config = dict(
    n_layer=13,
    d_model=160,
    n_head=5,
    n_kv_head=5,
    head_dim=32,
    d_mlp=512,
    vocab_size=664,
    activation='gelu',
    norm='layernorm',
    norm_place='pre',
    norm_eps=1e-06,
    positions='alibi',
    qk_norm=False,
    attn_scale=0.177,
    bias='all',
    tie_embeddings=True,
    parallel_block=False,
    init='uniform',
    init_std_qkv=0.0358,
    init_std_o=0.00702,
    init_std_up=0.0358,
    init_std_down=0.00392,
    init_out_by_depth=True,
    optimizer='muon_variant',
    lr=0.00691,
    lr_mult_o=2.0,
    lr_mult_down=2.0,
    lr_head=0.00766,
    grad_clip=2.0,
    warmup_steps=200,
    schedule='wsd',
    decay_fraction=0.602,
    decay_shape='sqrt',
    final_lr_fraction=0.1,
    batch_tokens=16384,
    seq_len=512,
    doc_mask=False,
    train_tokens=125400000,
    steps=7654,
    dataset='wikipedia_en',
)
MLP neurons of a small language model. Each row is named by its layer, matrix (up: input weights) and neuron, and shows model dimensions 0-159. Each number is 128 + 24 x the weight over its row's rms, rounded and kept within 0 to 255. Numbers have three digits each.
A block is one neuron, or neurons of one layer that tend to fire together. After each block is what it responds to, as a language model described it from the Wikipedia text at the highest values.

L9.up53:124112160121114138147136120123155164092108177097102151117165140094153175112087089135132146113076193117121107140110143133097101117122108137172150166150097102111159158089109149122152144098126094096123118097128140083155141173145124179104132090118098111102174150103089132171124151158159135093134117132134118138146144171144122100142129152123152080117118150123162142109148133141131148124090128107149081106127166113109145116123127151145112126128127118132124143141130174129144159114125136
L9.up77:146165124136171149156118137063135096110127129123140090159122108150150136083104098129116136118138073095145103159144118162101132082113158139143144152100149136135131118114157151131159146128146129151078129126149143117104112094126116108140121160135108137138117126134129134139108077094095164108136162148048108149123113130118107140086119111098117139133150116122133160117151142158149121152112121134121128158198143096139107161120168110116143127178128094129089141118062134145136160127108137
L9.up120:111173072123122124151116132126132160111174092149103123141109163161104124153089098160083138115102143085117103166125163145128086156115157127162112097139118156112125108110124149084150187157108135131149139134111153123134125132114100113094128135157174131115112149132127120141114115110128135145113161150112134153146113133121099116155147173092147135144078129127159173108112073119154138114094097090113056106140136102102137128123108079140161130145141135163134120129121147150157122131153110
L9.up157:155133131178106121146130083107104134166134107103128088117120143178158160098139124165109097136132104129140112111131165178125120114160145146143134152127104126197139110131125093098113151141159109102144129139113115090137117116110127089126111154101162158118113127117140131147121127114130174162109138137116137134133133146139158110157117136164135091114130125145150065108193139105118135126124148141141105108180149089101154106087144127097100110135136106127062131131164171117166114105097105
L9.up187:137109140123096114156143119119109124115132134060113094108191165126126109134093109143136116138113127119105119132157114070074143165103140122107142154120163106120076156158123108109148141136146115126139156099164129126109095104150129138107128174150150201139120150103120105108106120131135177116120147122080077140156106119145130123068148120108138126163130134100096128107109154151137139113143139121122130165140112139108161106084139131157105114144129122117128135149160169133129108107192143
L9.up364:153151113174135126189101150141118150125116113105114108158102103178125104119150092121106146136068117121155141123184109138124150164087124119143137162141087124085117099159092100172120126116114101131171099112159155118172127148140096156100084130161176156116113115142115117142158129137096140156107105135088141131103148103128111157131145102129137129163109098133128146126147104110125122144137152138112124159138121108127089114110134109156097109110190159089114131134152114138100085128137155
L9.up460:107117130123116158122145139107146138093121091170083112155093107139105121101085099103100132135112112131137131176133131163120133117093121126158117134132112148115118138141068145081147113117099113122124154114145129114138130145140128136071077108150141128126136111167108135133114109093148150178137108168142163120069115157160085150120114113137138120176171180134147113159158125117111131090098122114106120148132125101106102133149108139157133163124102142120141137160137129186165151192109119
L9.up462:152141106126120101142089140159121130118127139127100171143122152128146112136102137127101137135094124111148105180171160115108086162188132124110093192166077114157106113080155154084152098108132099117107123104113099091127106115158174138155068134115111146132120096130153162117115098101135159124162100167132158126150083160144153147086134094151146121143119119097135145124163139147136126153095159129138121133141100140122092141145108143122148125100132135118124109121120109156154107154145139
Modal verb endings

L4.up34:150132080183103140139140149124111126148098123123117143129097133149106122150126106157153133093113169137133119156098134104118107104149160131090183112104127121141131104099107123149122111148114155121134155108135111126104131132096067134174115150122131130169094098160143121148119141144114119130138140118066104142126087114113089123125126138155106147163168115132106118090145102108134177129160140078105120142176075096092143115119141138111135100152148112149141157170107137101155087185136112
Word-initial "a" token

L9.up1:141055128128121150121135134121134120168124131137128114097116149120141170135096098126143108126131081174116128133156145118144112137108095154103148171146141088108112129107116184139163123121111102146132115152110112176107126101166116142167124126152163113177119144139108168103096102134107146154153129187150112141128153182108093135110114113146115110162169144118137136100172116098121105134132086147131057161128137118124131159108127180114105130134139075117104140095117125127140121145125143
L9.up10:119146123085154123128118148155130147166110143121133094128142137120114122123136116117143121147120127118149165151131134094141150121114141130117190095123096154124103109108165137134123156137110144146118076137119114125087128119149101171116113117127159149192129153118158145126104119128140142121122048145192144148070142135098102152127122142148147110115142111109097168115105127092142115180114125119137132111065124086117099120104176128135137083143149136122163127142073116127079137127085148
L9.up63:150122126175161104140150134117131146134113143106100153055107145098161124131128097140134119090142117124125106121130111112144117114077140127137064115141097176118122153161136143131069137150127136127103136104150125106131111108131134147140107141127157132131117131117167131110142116108120128176185108122161154151082114155089084140149143135121118114133129141101161140100149135170128126063142117123133127173096115132157129122095097150113184144166149174146138083171161139098108142126123128
L9.up105:126131107098157117098096142111148121128128161130127122105122125105135112144166100128148114138151113157139155133156151148162109140104136128101061142112123159139126123097152114134170112143088094128105126116143097127169139091118067145149112132134109179146141074129171073108128091179091109107143113105121114097144129137146050127143167176086135116152158154138168107141119127141117150089130122128146110132143137152112149123154119148157157129130086113162108140156115117148128109137151146
L9.up121:103140123142152119122117074078122119160156076154143127097134134095101172139127165129134148057156109122149136145125120141129109117123138096168131139123121139129201091110141140151122146140137070141112107108150104149161133100107144099149100116110206142197126089112115128132157147174114125137142096122118150133107120110111112109147131150140125138132101108136111148143116137143107126162088100125109123162135119124171121149133136161159118096103138147152113126136159093122114161102152112
L9.up249:155127126106128116112177137111102134092175078097116141114162130115132128116125116144167134128143152101137125107091093140132137136116087132096176174135143169171159125063121113111153116156162144116124147091185101119130161106118127120164143156175115166141110140158148134164109110127112141134117152108117118138112144137143111077118154118095091134158137105123132132125153137137175104096099117117122101144107139095106134131122141090088170149168145135110129152156078124129107144168124110
L9.up301:115112146111120091116110151111108151149131116118125131124138155098175136183146122151094139160119097143144149137141146117125143109112160132065095136133135165097105126117122127165125140146129110130117122132108099130146142130161097146173108107139161186166085081110171148124108091109122152142139110076122144122148131149109085134119163172141114135118127136116114113105170156133104130135073104151133145155119103114187114125104064145183140146159124128137086087125109147142129118144121116
L9.up349:147167162111082096143155158081133148166113102149141111136113076107110107144100141147128162112143094141156114129146111153163078097145142104080155119143160134138133095173130108136122116151160097119111158125087112132170138115123101103149114105130120181135116112132155108138122108128096143175100116109112127094089102106133123151139113136123201160103086132149172121129128147170145137120074110112168146154145129114143150111146129147137154143117094132138133109099136109112147158113123123
Mid-word fragments

L9.up26:125126149147118120132131128102161112095135118119132119115102124108091143097138160126112170170125130094118083137159138121145154108147176157110160104125098088134161126164149123128099106123112083095152121098080139133140132072165130142151116103144152140124104132101119158153129144140141123142121146147157155159085103130117102156131158157131144146153122154098160084119138097140158115166182100114096132155133097086117094096125075110146148146169142085132155102122116106149181127131130121
L9.up106:147098156105147144181150135089105114087140127125126116118150136158127103096116158122139140066107161161161103139127173158153165133110134154139165153095148137114108175144123131139110122156117103123108167092115116096108101134131131146140127155127142089150133155130154142143101189125116139132145127128121123120096130156155127101111159086126122110130137124112152118121119120173120141096113069118146176134095130143124085126081101108139139146168082139144087082117139126148121126178089144
L9.up111:149087095111116140133148150118103128124105122107148101105140126098087095100105120074127130144141167162105105123132158139129143108075124125189187105097111114092167118129102117171126127126121131120169140121116156120116116149139084135176153157144139145130167152108177128187137085132143103126131116129119142112138143133147106086138127142098161125134165120181104138149095113115167121108169124124172123122149138139126100130130120101114154085083113107162140170143108126131127135122158113
L9.up163:101163159153097126149128104132121162150131115151074134099134082099118151129144105125105169152095100110115115131149128170139153134141170097113109143149153121150137130128139108141161109071120154138109128114135109123103104142079140131110113146163100139130124178130134133146145110105122108163126127099122110108141145095149145135103112109123116082122127121135151104154160101098099065117099128121146163105238114120131138084135135137140122111096130094131150106112106154162151105124155128
L9.up191:094135117092134132125138088130108131112107145095120152143129109140104108140123147154115131133116137130131123120143064126164121109170140108084127119144100123135170105154115116152110129151104126132132158136154148161160084162144119158160111075101096136154115136159130102141134127128108092083087124122137103162128095080116124139100111122147093133132156173160150133097154168106130096144190183119160094142087132151120101112152110123109131150160171084152154108113157144119123159140155136
L9.up283:128184167111111133166066115105106144143144115127118163113157135160112129134093125121130134165126152109147124129141157133175114116124104118150122112090126133127078129105134097144125117157172111113147136092104145123116128073126152126145113130106120115144174126138130155166137128108116085128121136134169107169128179072129108180149121141082118121152121133110134124146161067148125109102142115083114113087105120071128092126136148145160115146111152103130090122136114121096149157098155145
L9.up407:090138117143129138178101071098089111150113102123144135158132145184109124101127144106118148110126156092155131173144152167107180123128106153126154117154114124184098074146110116126114098190123127123114094153131121130128128102100098083150133121119091143147141167107101154124068180114133122122158132130127125116091118100121100179121129126141120125166160144162170147133134111131142105138159113112112117125138142110132090115122154135113153118132175089098133125151153127151108117140121143
L9.up412:087138167151101111093128139127115143126160082134169143135142119189127150129114122143136099139141119107090080130154153091158087128129117126090063107144109108127098121097103144122173136138156118125106170106074133147153119075108109129162101083087142097106134159122139140133123155118131095118146173108137128108153129125175136149142138102148153161123142155095110157130131158122122098120147118109134104163157122118104151106156124153110126094160127116133141131105116115117096141110103185
Mid-word continuation pieces

L4.up57:141101135097128169154139147124100108112116136104098127159137165143146141123112165123136137132097131146093096121175120136175110077149099109122140159131171114132106104134108122121142092138141106096117120099105156117151095084116107116138126144121122182100163180136113115122120138139189103123095142122169114109162174110127164130182123097145182163097145093136101110173154131087078129120149131121098134126133130120103143127152144142151127145100122163155143158127126124098129118166140107
Mid-word fragment pieces

L4.up22:120136133093108170090151162100106148109085127145146146136166114127086108148088127162103133179118094096155159135115152135122141151161153067143119159143119111103128163127134109108150128180156103099126148126123130164105154149124113168102110105142134170103137151138148126110100118122120114105127131122114132090156102100097087093100113115125137120110165122140127149121160114135070117119115149133146124108142116126114090111149153152161140158180143164109125148151145158139174101102162166
Negation and function words

L5.up70:140111145103143119155110128151120099101126129116107127119114098148102099151140146148086133105123111181116086125137156127063114114112151131146121143122152147135135128126135191112125142101072160127131152094126142133102148102129135138099110156158110091143122118132133135188106093125178080122111104077136135122141086095115150056087134151139167101132148129146143100156123122128125116104122112148080101114151108108087132180105143154152153105107152113153108139121079131130137118139141130
L5.up189:130121126109122124144084111140122086137159114118143151150157113125113151169160106155075147133067110168194138084111136145122069119099193119093132115126122099110099110166154152154151124124109110113123136106119110145108143138135128094145122132137099081112105109120141093142121156132137120118122119138124180165141102141134123104068147176110136144115111110153141139121085101130117098130109155117101129113136103111141149112128153115109096125089135084097138161129156173139095142133115156
L5.up194:130142117125104116124111150150090172125150093096101130148166141110091109175109105116163109126085140107167109171140117100145098123109129178111150129115081163086114123116165130122119127120114129083179171151154138076140086141098115082150138091142163098138119137133123099123132165164145160143103140145130093129134095141096127124134138134105140161130134090116081147142104119111150148118171127122100108138136117080152162132155118103103148099137142125103137151114095137124135109168145150
L5.up326:127112143127132135110133161108126104140167136137089141158107154138121101150097163119150125135121132099161103128147160103105123114130134198159140174096118118130109126117109138148100148146091140153093133149159140142097035131129128115104150118108140107084143110115119062116124125094118170159137123153105128137151161120124117107097172167138139144117147139094151113181154106115140168150136111132100104136093077099140151120123160128096088120148145105147169134141123104130141107127122151
L5.up345:155123125121120118130178154123125150131099134126122122135149116133135118169085097199130080115105123124132119142138142111112143112120138102122118134103153123120130124091137161164113163125115141149143142140081131115162153107150119142121127129082081133108136093146158095171138142107130137109126106119090157118183117104108157123132147162144112117150163105127124145146111135095145127155125124201151095136161103112068130150142107068088111131133125129151128081112086136151134089096171096
L5.up436:118127147155156115108128097133133118094161116103135141117127165180118189162109135139171097135110113173148155115145121139128117092147159163106126100112111138134087130158106104109119131119113125158183093094163124165155100136132128129149129101074111126195095149129115114165153122114124139133112121118146107126115101162132144110137127139138135119122145127140106128146118132127085141105074153168163105129112091109098138199160173116130078101109146126107120114119133165155144133119105148
L5.up478:125139130164165147133113129128157133092158141109130137136120151101091092137100087147144152116095149176194102143142114118098127133172144168097125103117178142138142139145115151162138092158125114082131129135122118154081092115121124146131087112121141121137154077115108160154123102114134122142116136100152153102141170106104120107134136158105117139109143125164080094132115111133112110140114091131167168140193139137111145181118121088115082106111121133142091130143148120142153149096147139
L5.up505:147109110130143161129132133081084101140108115112163095132146133118100107134122128147139118126092138135130143145120156121129116151139095104114108152093126092145136121115133212156146119160103139101108129097144068142119175108124130154147109106075102115162121116113091095131135138146139134125119172130185116111129148150128139113162170160176092103083172151178100103149120113110128142105152135106111135170160116134088110167141141128125102143162117125141145079113124158117128131118139155
Indefinite article "a"

L5.up8:118132155097080166129081163127111153120121158110120117127137149113094117133099095137102139165129125110132129112154113163103105128127141184146130122144123106128156150155133093123164153149040079152108119108125121087136120146142151128116170136111126148150140151129141120111154124133091141136128093183147092085109125123133130120122120154119114096120165149136097144104140141111090127095132129102128147096090123068121063150157100133122149142120116093152133159181138107145140127146102143
L5.up125:100129116123105125102118149135136116167149145158129130140130114094158132127109157113104146111154136144093116178131097100174154114121112140159144089126142138162138098158153133121122150140071137142108090103080166152141113144147118171136120115129125125143117114167148164133125140094135154101137149100101127119089107106090174149169191120148161129118121150145148116151116109121182085113122160169102138170118138096147145112122095124134160156107132126171136097094151129159104105142081114
L5.up141:158157130136056127129109110107124122126150125119162103166106134129128145112144105139136129138139140077146102144129134105131141145130129145102115143126064138127097171132151149129136178155115155119144118111126137082184098115120100140102152145143109093106120117130100082150105139119198159122158121145145147147113095072115138115123115084149128102125144102096117122138131113146125153115145153066121122089106121095153095126106105131146155137116088114101104128135128177177116082144113112
L5.up286:094122145077166180147115140113113116131106136096144135110096115157164067134084082162126142099132157122097145156121102077099133130157156170145125131153153156138139130160157102106151147113145167169115136127107140120166142180152152137110121149139128143104184117137112176120109144091166116104162122114167119127101112114152106119115104131153107117107108156122104162121139087139109102132133154099087138136136136097099102132105108136115117092120134107147126136152122129115109142110085095
L5.up292:136151141119123169169148121100163134104122132144143157152151112116149121131081079141147132094147109143141142138120130199123144149118123153139150133126100101137139172127080197092131117146128126129127069113154145114104117119083108152131123115127120107137142180166111083122123086130128168126134123136177146105152121121116177142136145112125143086084144120153143147143129103081132155097128149152124122128202116107097114104110156143095147110121159148097131139149151106139110119133099124
L5.up397:098101104132104144144150134121124125128124126066140159092106151140161160084092151166121119115141108185095099133141124148116108134148144120132146098122129115103126133160157135093172119116091123153117101109137126154144135151118085110155147131185141140158122099129078125098135173133122181079101108117166128121133115136141116121176121141176123131093090141137175137114144138131083119128118122132132104097163111122146101129111113086169155129173131099154114114148117131103169095124137155
L5.up405:122131133108158133149140097110112142114146158082153114122105114110152096142134145130111138160145105161130122168122124108116070102170152133127137099142127148149161136140153148117093148132104105134155125094112113160204084131134154144113122122126205115119129132077100149113149111111122124087098104160130143118112127153092109127131166105157139129099111114151177113127150151122156102188169114143141124137121099096135158114154134161123128101172113126137097107099161082131105110123114151
L5.up415:089125110123166133132163147143125136108131119133126121111125147117128160149126123149132126197100128144100103116138082131132091144099131131147132110131106105114144113076157080094108105101113157162153147181151133124163123138144140193137123100123131132114113093106087123113160120069144165110153104130113116148139113161083149097099143121154149083095136114104102122124137129102178181149125115118126167141160122093098106141153163095125146155135129123158144161145094118138096122157139129
Clause-opening prepositions/conjunctions

L9.up42:147138092067125116125125160156127114145135143123126136126131135111139132166083123138102122123111113132144122127125120090122116116146067091146115156097113106157125128113118176136127160093112158144186103133115180121125097122162134104104096138164128055135108106130127120112166118141116143145103126116087114134138135145137154146127167144110156136128112088145155121112099133145153097112162141161169104134180122106162114103071150120100110144162147122122163110104151177124099163118094156
L9.up285:115153136138114123128129129098117096098166135113122105085142094084177105169137121172165136134171148109187141106120125150164117122132128112139132094105122120125155131183112085139159123125137160117158130089103144132113144150133123145119122123103089108138138104121131103141133156148109134087062112122166075073094140159131109129105103152112148140140152110150113144130140133073145112101113122180138149125159126093089124126107139169118144131145138095124162103144119134126159118154167104
L9.up321:112162119086148167155125113119090121138139095083118100117140069132112148132125125086152147080128134112142146147124126124114091140126097152188154128119121131127144166109118121152107145102076139129124154169131139144158109163117094133176140136137133129102129163155146145144107118104168148086090127128122175104155124126134122151103116166151149131126152192153143114151114181069124126138109132150112111105118140120129144177100114128125112086088144112138094107133106176129121109107144133
L9.up426:132134118108087146142127110151144109090088110093141122142187089098153144123137116143136130163127100111147122159110151122143119095160127185145101110130107147140152152138114152137139176108115105084117169132135183153145101093128085140170112125133122103135136126160144125124130100126135142141069134138129073128165141137136114130127174171170122126151112105176148153140093141126098146134089146143106145129140126112099130112152117120095112126159165117124094096130097114117087174146132082
L9.up431:159107092143145127137103132124156113114117116102105114139056143107142143120100131149127101146111139095149067124171080159154087126164143144072140123149122119135073175118130134112119124127122145110077123114122123164192147127102156116076141123104151144130137122157099121133181110179116087128150121113124154131138141158118125138168136185153163113130135139144131125120102116094109105153140167139147106133121087132135124166132129129157133139124167142116124137135151103099093126156104126
L9.up436:129130128127088137123167103141139142127150136116145168152155152120101145155122104141142101154150144118126124121145078071117104144128086131144133151130149123141175106079093134114096168163123096138111128136135113107111120120139161181139132108054142132116116103168125126140102145124097178100121142142169142156170158137122085144081092160116116097119131118116151150150097092120114102117137155145143102093155138070134096178121127101106114118115124135115154114145090111125129154129154149
L9.up493:070141156134068163162156140095137095151144122110167127142109129138066100123122123151116122149082104147185138090093112119178112126119127135108132103149116117136112118125098165161127149117155117139102125129100118116163106102148143104165104136106160143111140139112090122109150138117124112124122174123181148128155105123088149142120147148114136133107140111103159129142158096150096121147132115154164096094139097116103161165156126116129151134141154155101122095189104138126158118097116156
L9.up509:171070123103104137131165119137074152105129093145131175116118122104125129131140150128154162109162103130124167152143117110106088142131106169092128151141080163115169118126126136124077153122117163121130129118098125117140094168133106116128135137130150117154110119104156089153145121137133158167110103163114146136140107182099066123144109142145131120159111112143125111145093128109132164145145136143118115105165126120091160154129144122078147155110132110144148156145139189119075089147123132
Article "a" after verbs

L4.up459:104150109131147117087103108101117173085134107135131130094105126104115132120124134132181100110150100121125126107111099110099085153118153142160092134135159103108165131162107113146114098107121123132149133125070117131173143085121141144128111111174113103159117134120164098106120120164122143154153151133086140108098111107169096191151111137159142118111147161105122182155130126094148133072118114136163150168105128121128114177130110132152161084119144134115126124168113114148114131086125129
Mid-word fragment pieces